Weights of a small transformer language model.
Size: 21 layers, 29.3M parameters.
Architecture: rotary positions, tied embeddings.
Training: a variant of Adam for these matrices, 305M tokens.
MLP neurons of a small language model. Each row is named by its layer, matrix (gate and up: input weights) and neuron, and shows model dimensions 128-255. Each number is 500 + 25 x the weight over its row's rms, rounded and kept within 0 to 999. Numbers have three digits each. A neuron's up and down rows have the sign that makes its largest values positive.
A block is one neuron, or neurons of one layer that tend to fire together. After each block is what it responds to, as a language model described it from the Wikipedia text at the highest values.

L8.gate955:495521512516492498476542526533502441513491473507531476454491475487472496546445501477550467552472485457504487531475489509517473509515535473502481476477506502473515498478522473526494493464495505507532546518527482506498503535498496504503549505509505488526507503532510490462525513510515487456521465527527501495470493522489496509526484455527511516460449514466486473471509475551523476457465
L8.up955:477487501496475488485498496456479511539519475503462494459517491480444545480487499521476477502517497516534509480537461500491455544503535489504480498505480440541504505537505530489447513549508524501433486519512512542469490545519516503496523530456499545487501469545483483549502529490467519507509543528528522459487456484532449472520495483518530517497492518445472519524463483508486471504510
Description: Possessive markers. Possessive markers such as the s after an apostrophe and the determiners its, their, his and her, as in Moon's surface and their own pockets.

L15.gate49:466523527485467483505528521514464482530531487499498497502457458479451475480502528499533497473542499480472465475508493524482515496525471474504567456495510493501485535557513517492437455508528490487489507473531495479502502512465493523538528505482513492491512532505516485469481525437484499489492555525498523478546496500489504444508549476485487491500471465527472505550486479486517500479493
L15.up49:502546531495494539515531521576481490474495497471521468482530467479510523493504534452495510523514487507529534546469458507496500504465527507543493507496487464467490491467466512550511508491510450499497492495481504491448459534517519480502473528525515533558514532516560525527480484490518477519483519490494557520521510480491531528552527504496484510490520484521514479520489473482505504525476
L15.gate135:491542503530531531542516473508482485478503516500461496520496481475479497490518477492512501509511475530488479448487494562481511501482478495518472472472487485465531519502514512514515508498479477497504507557547522503492496453457454513504526527490482484517516481513486514512489531446519507540508501524464521471537505532479538524504494544504537508464480522479465505512483524466502521524518
L15.up135:492499487539513557492493515485481485530530511508463531473506450531497509532485502474531465552482489547506489516520528546472491524513482502497557550512457477511500485525511488505542517446488503547474501441497513471514502517476510489518498503534523442486468474536525494486540489490501514499482541492519536485499491488448466484505494498535491489486455493547456484482528476494530490511494
L15.gate209:488531495488490524549514510513495513537533511524510503477476464493504473562504477456537444473522475476462524484478486501487542509555525496538506526512478465490481539536511478516509463481500411483469497457511496540520488530487497481458492527517486518490532508506529490487465503479459477500477492489481529511544497522505481472502546472447528514500514517438473500495524534509486472530511
L15.up209:510478545498471509519492532491478462469506532511464518514485449505457498515494515443487506503478559456499478511553497515510537470499506496510476540504512529516500505547497526519497532481462488528504509496537496519477487493463414522459515497470479473480469484523499477481492502466519495509527482531488489491535510463465509519529538512526493506503493494466502520490460504464522497531504
L15.gate1271:488465434553529502483478552454504506486500543478479469451490449499511486549508512471501465474507476493483518466512493517483546496499513493480506468503489497454522519465462487479509537481518437491467510476494495497514468504497482494492481465531511503504499486483516468527466503470499462501443492533528495445503462491493520449523527466492475458499546503509468459486498464573480485516519
L15.up1271:469534511554504487485557483483453513477535474510484463508498465492483554529535513493523494486547481495540485521476474570520512475518490470549460515484499518490482499538517498464498479487523516527494519492523497526501482479476505477500522483488535488487495507492545505475516509470487483503483513489450483488529487514505511510517491535505510466452506460548504485501507527475492505479531
Description: Name-slot predictor. Fires on colons, table pipes and mid-name pieces right before or inside a person's name in lists, tables and infoboxes, e.g. "Prime Minister:", "GK |", "Dimit-ro-v".

L8.gate649:505542475484515514472533519522492497487481471509504475474529522473480495517495493481512457468518513477513496537517449530512507495491499478506516508499517466481511513510531514517486512541475513539550493517451486529499534469511472523544505460530491470507523552484469519471498514499485492497535499522506524498498505465535484476506448475512510473520513493484517445529516536484502512525482
L8.up649:518475486539474479467500525524503472512509495450507531495489494443477488496542527539508478496528513538492491497487443492518493510483492504453479528528485472468504484519462499508446518483509453517560496549505508524464510490501508490469475512490524501467519504481544478455471485505524502512521507533481489502454499528536545478476476515519490485503505519488537490497528519540516450486479
Description: Dates and prior status. Month names between a day number and a year (14 September 2002), commas in dates or scores, and "former" before a prior role.

L15.gate419:553509502464483492530498518515477526528457481475493484472540453485462483521478474514537522522557513545444506444496538494468527518474528500500523518494524507524499476502547503537470478469494475496525503506528477484448522517513535501530494477483487484500478498532534464533502463476515478523478490507521510447542515494491499557482486507486540484491502476490508468518488520534467472555530
L15.up419:510555531496469542471509492512492494481482511486466499509465504539488502516483510489537538547497540498458466491532469488522518461457518492555456454509490481484530487510497509491517475473505477493514489457456498490495538528468530439493518475478504471477496543519508480512523496537532493457511477443512509522497494465478503450527481476500471555463466457508497471502476461498470545572494
L15.gate476:464507516479530451476508490520519538519520480523504438506508507467528471516473513506451485506544500507481488465498493491505504486501507543474494500478470501476493510515533524482479506550490518523510507522481460514486482495529489471508511478476513493510462501533499538480498518518526462456492510486444527493500530471518435450477504516499515538496526527485513504525505521514496483586469
L15.up476:541488454483526493523535529482498520522472496547474498503535487499545472506515492543485504516483478499502472490524485530484510490517521453519519517524489459515491490460477467503495490438470502530528498508542490502534479494521516485527503511523486491474482503487493528525507505473529489536487530506476523521464496552484492475498527529497490534457540473510502501520491505542473483511482
L15.gate692:501492487451512540527511505487467508484504457550501439496480485464535512509508452514480479473476507504485505459475478480487534507516546534545510468488467491512547512483490505535477526488507456536531463529473488516482531505542472467514520488475512534525481516509501523504505505473538486501455519539465547505500533517477452465525500467497519515454526454500540515543477503541525514507515
L15.up692:502462480472502505515449525507483479533460477509517493554462537492514529550513485526475505511497490503497524493501492507491523461465493530524509492473468501508515480503557486504475500501461487482506481501525435513536560560486502498501502555491498495499488522529475495516475542538490498551480492528523538502500546508466519492494460520499511498508479484488513509484537498452462481473496
L15.gate1313:500468520486494512517499513494495488506514506488509459487501504467518516512474478525483489488487486500478458511516506511518521529511539527515508483514452455519516492513528468473530507492545499496495457531499510526505504540485472452508511517517544501554516481508495487481486510483483487563472486496501516502499558560513479519468507516453503493494503513526547492558507463491531508500518
L15.up1313:483523499475534464501495513515493533512482472473515464507510487480493456550542518509507496531539505519469550493512512472501462524475515512488470496548488514454477481483557510475473501475509477531492552519514468485504542537540507480495467466507495522536496511530501500481552534532508513447473457535477485500512528485472504525499522490512526533485491451532526496484504476490463491501490
Description: Leading digits in numbers. Leading digits (or the space before them) of multi-digit numbers such as years, ranges and list or track numbers, e.g. 1 in 1768, 17., 1997.

L18.gate303:495483516518514519541443494525490481463498508499490491513471479531501516487482470523477506522536525491484506501456493505548495488519495525524557459526519539494466482484485482478486462522552485493488490524495501462512501531491450525535527526535555545526531522481482466493518490493494461537488449493469504493501511512501490464502491504526526519528512508473461539487503508523472511499515
L18.up303:538509497478504477529500516498533516492526483546538470480571527514523517542525505476481476492517483553490520511507500499497539479465546484457493476480549479479478510473522524471491522531512507511505510450501476475485494505483459503462484486489472493537546494432523470480524525491478486504446486512471467528524508481513473472496510479495483453502506511474496531484511480515489494501519
L18.gate379:499537449472512482504476493526477500494502467510523465472528516479553496529469523481461531466553510481503528475456525537479511484517462533471499535526519536484493483486553501530551507502494493476507452508499499506513474524538492528466513485494526504458492496498484456507507518510475495497511499477473463527490560486521478480550495487505495478495546488470507483468484530459497510530543
L18.up379:507529471504501462539513494512509477517491463511493505495491468496495505527466538470567531476518493447518484484504480528519490508474511454535520527473513512459514529583528459469444481524501479528475498521463496540524502459484492494512531518521534475490462504543473457477509496466504493489509532506509509490485480513542474495510477458507487547526505473510486510501541474498526518430506
L18.gate495:507511503487545489487503492490457476529501499486511491515540518495491504511479500507492488525488508497537501518461483463532505445502462546516512528504526490493502485470522503516466527512487537464523526500500517472509464522527485485526499456482504536537512477480499512562471482514491490530512440523512525502510495518456485530514511497504503511512497487482550531509527512513504486456524
L18.up495:472503489500543487485495491486522513455485484490464509517495483466518488521517481524556513497522455485519531495511470536527521501460465510522476505484529527502465474526492532489476494477469506474510474525520499435491540493518498528480505471506493510508501496514503510499544502487492454499518504453525503517521518485491514483484480509504497485487532525489523512520553489493471487462538
L18.gate714:473496478529503543504515500532534477486505464496484462505458455471498508530510538518517498524508461502468510518501499561492479532536539517491457543462494512433445469474505502539476503505538481475478505515508484513485501473493528510522480450447473482496445547495485486514509516491501464493494531529513531484481548512504482541523512498483509487529535468475493505491464504540499488509501
L18.up714:542529459450479504493514488506529555549484494483482460457481529497467510523510506487547576518482500473496504517518480477563480495460485473480444515506501492487445470480475485505494520480452481483501486502480498477432463528501486475525523510551514499535509507512508517485503459462488490488469504469487504503492521492489540509454503500480448528495464447505482505471529473499531520529510
Description: Media article structure. Newlines opening tables under headings like Track listing or Charts, plus possessive 's, his, their before album, film or song names, and score digits.

L18.gate21:478508493514520509492447521505508518478498482519467514499519488468467490528523454428482481519505497528512457477474525533503526462504498521540490517480500486514515525516531492459509525547483459535504504484546490517513536497438528462465512489486490471464512505513500498466493464473472509505497484494498532466526457489496532531503509487457496487478518503510456530485490523510447488500573
L18.up21:500506529470456482555492478459525489513496515466459512528521495487483490506483481450512494540509510531532541471481506520538527518471508505504481556546496464505478511549487518517518488472518472466472492560517532551508475495465493458553493486524529451533471479477502511507522486480469492501537484540512519498532564494466509510495542483477446484508540495516544480500486489499517524509529
L18.gate470:488500512458478530526496537522485537508491489510487493502458476483470458495486484496457443519484517488510488500455490526473506501524533496502517532520433496506519504470520507495485511480513505502479495494504474521500515493485480525468480471508550454486530539454466528532517531472504513548505519521551513502542520483478487479546537496464446458497490457436459469487441513519556478509534
L18.up470:499458526538505517492470490473511475498473491510491470478515502514471499493481499507511471524529507513526504502508507481495558506534546494540486560485496530453504500520535531462515442544497525511489439489505509483478497526471496498543500548542509470505495548471485468497492508471495492509503515509476498501548498464517545482503509533506539509516519510505485502511513469469473513549536
L18.gate545:483496479510516490453431494523449543526493498498469505478508485533481456490447466477503468533492529471511491512510520554502495480489562499509535541530497552461483536492516484505491524527508473489480470482489485522462476523497504504535496501461539506502568514459459527493536529498500429477484531493512496516495514492488512528528524504518487531489476461509498488505467487471486465470499
L18.up545:504564535517473506514576471520506508505531530537540487505468494459527522491498512544507491514482480467468521488484515486479542509487545499485455524477517464494506483520480464511458486515543462506510530464492496548508477465467459509483489496473458515502485532498523467534490516470539493535508512506495506519517514439521488486479488507543512507509516491500489496527491474485448534531510
L18.gate761:506487518513486472509500530492480516465514501481470437499513521498470486502483495465469480452535474524475481484509491514532526525517503523548501481531468499455514471504458469530540495510499477474484466518474503484485503455519473494501508500473471528480509553466489526509491536463504516527516544467516532502540554490461494455471516548470515487494541502501506507510513476527496512523512
L18.up761:491521513521490512479510530532475490502523539503503548485520503526502518474477466473515521514462495502447526530481460511516535505495506525491482503517487485517523554511481458464478524451498491471507475462479492510532516462529463480458489464454466472483494530501511544513490501516494507499512542464544539510483494453501507537525499510466508488472499487509480472513490537524449503589509
Description: Names in lists and tables. Mid-word pieces of surnames, often Slavic or Eastern European, in year-by-year lists and tables (Zino-vy-ev, Ne-ster-enko, Ru-ble-v); also dates, months and commas in such entries.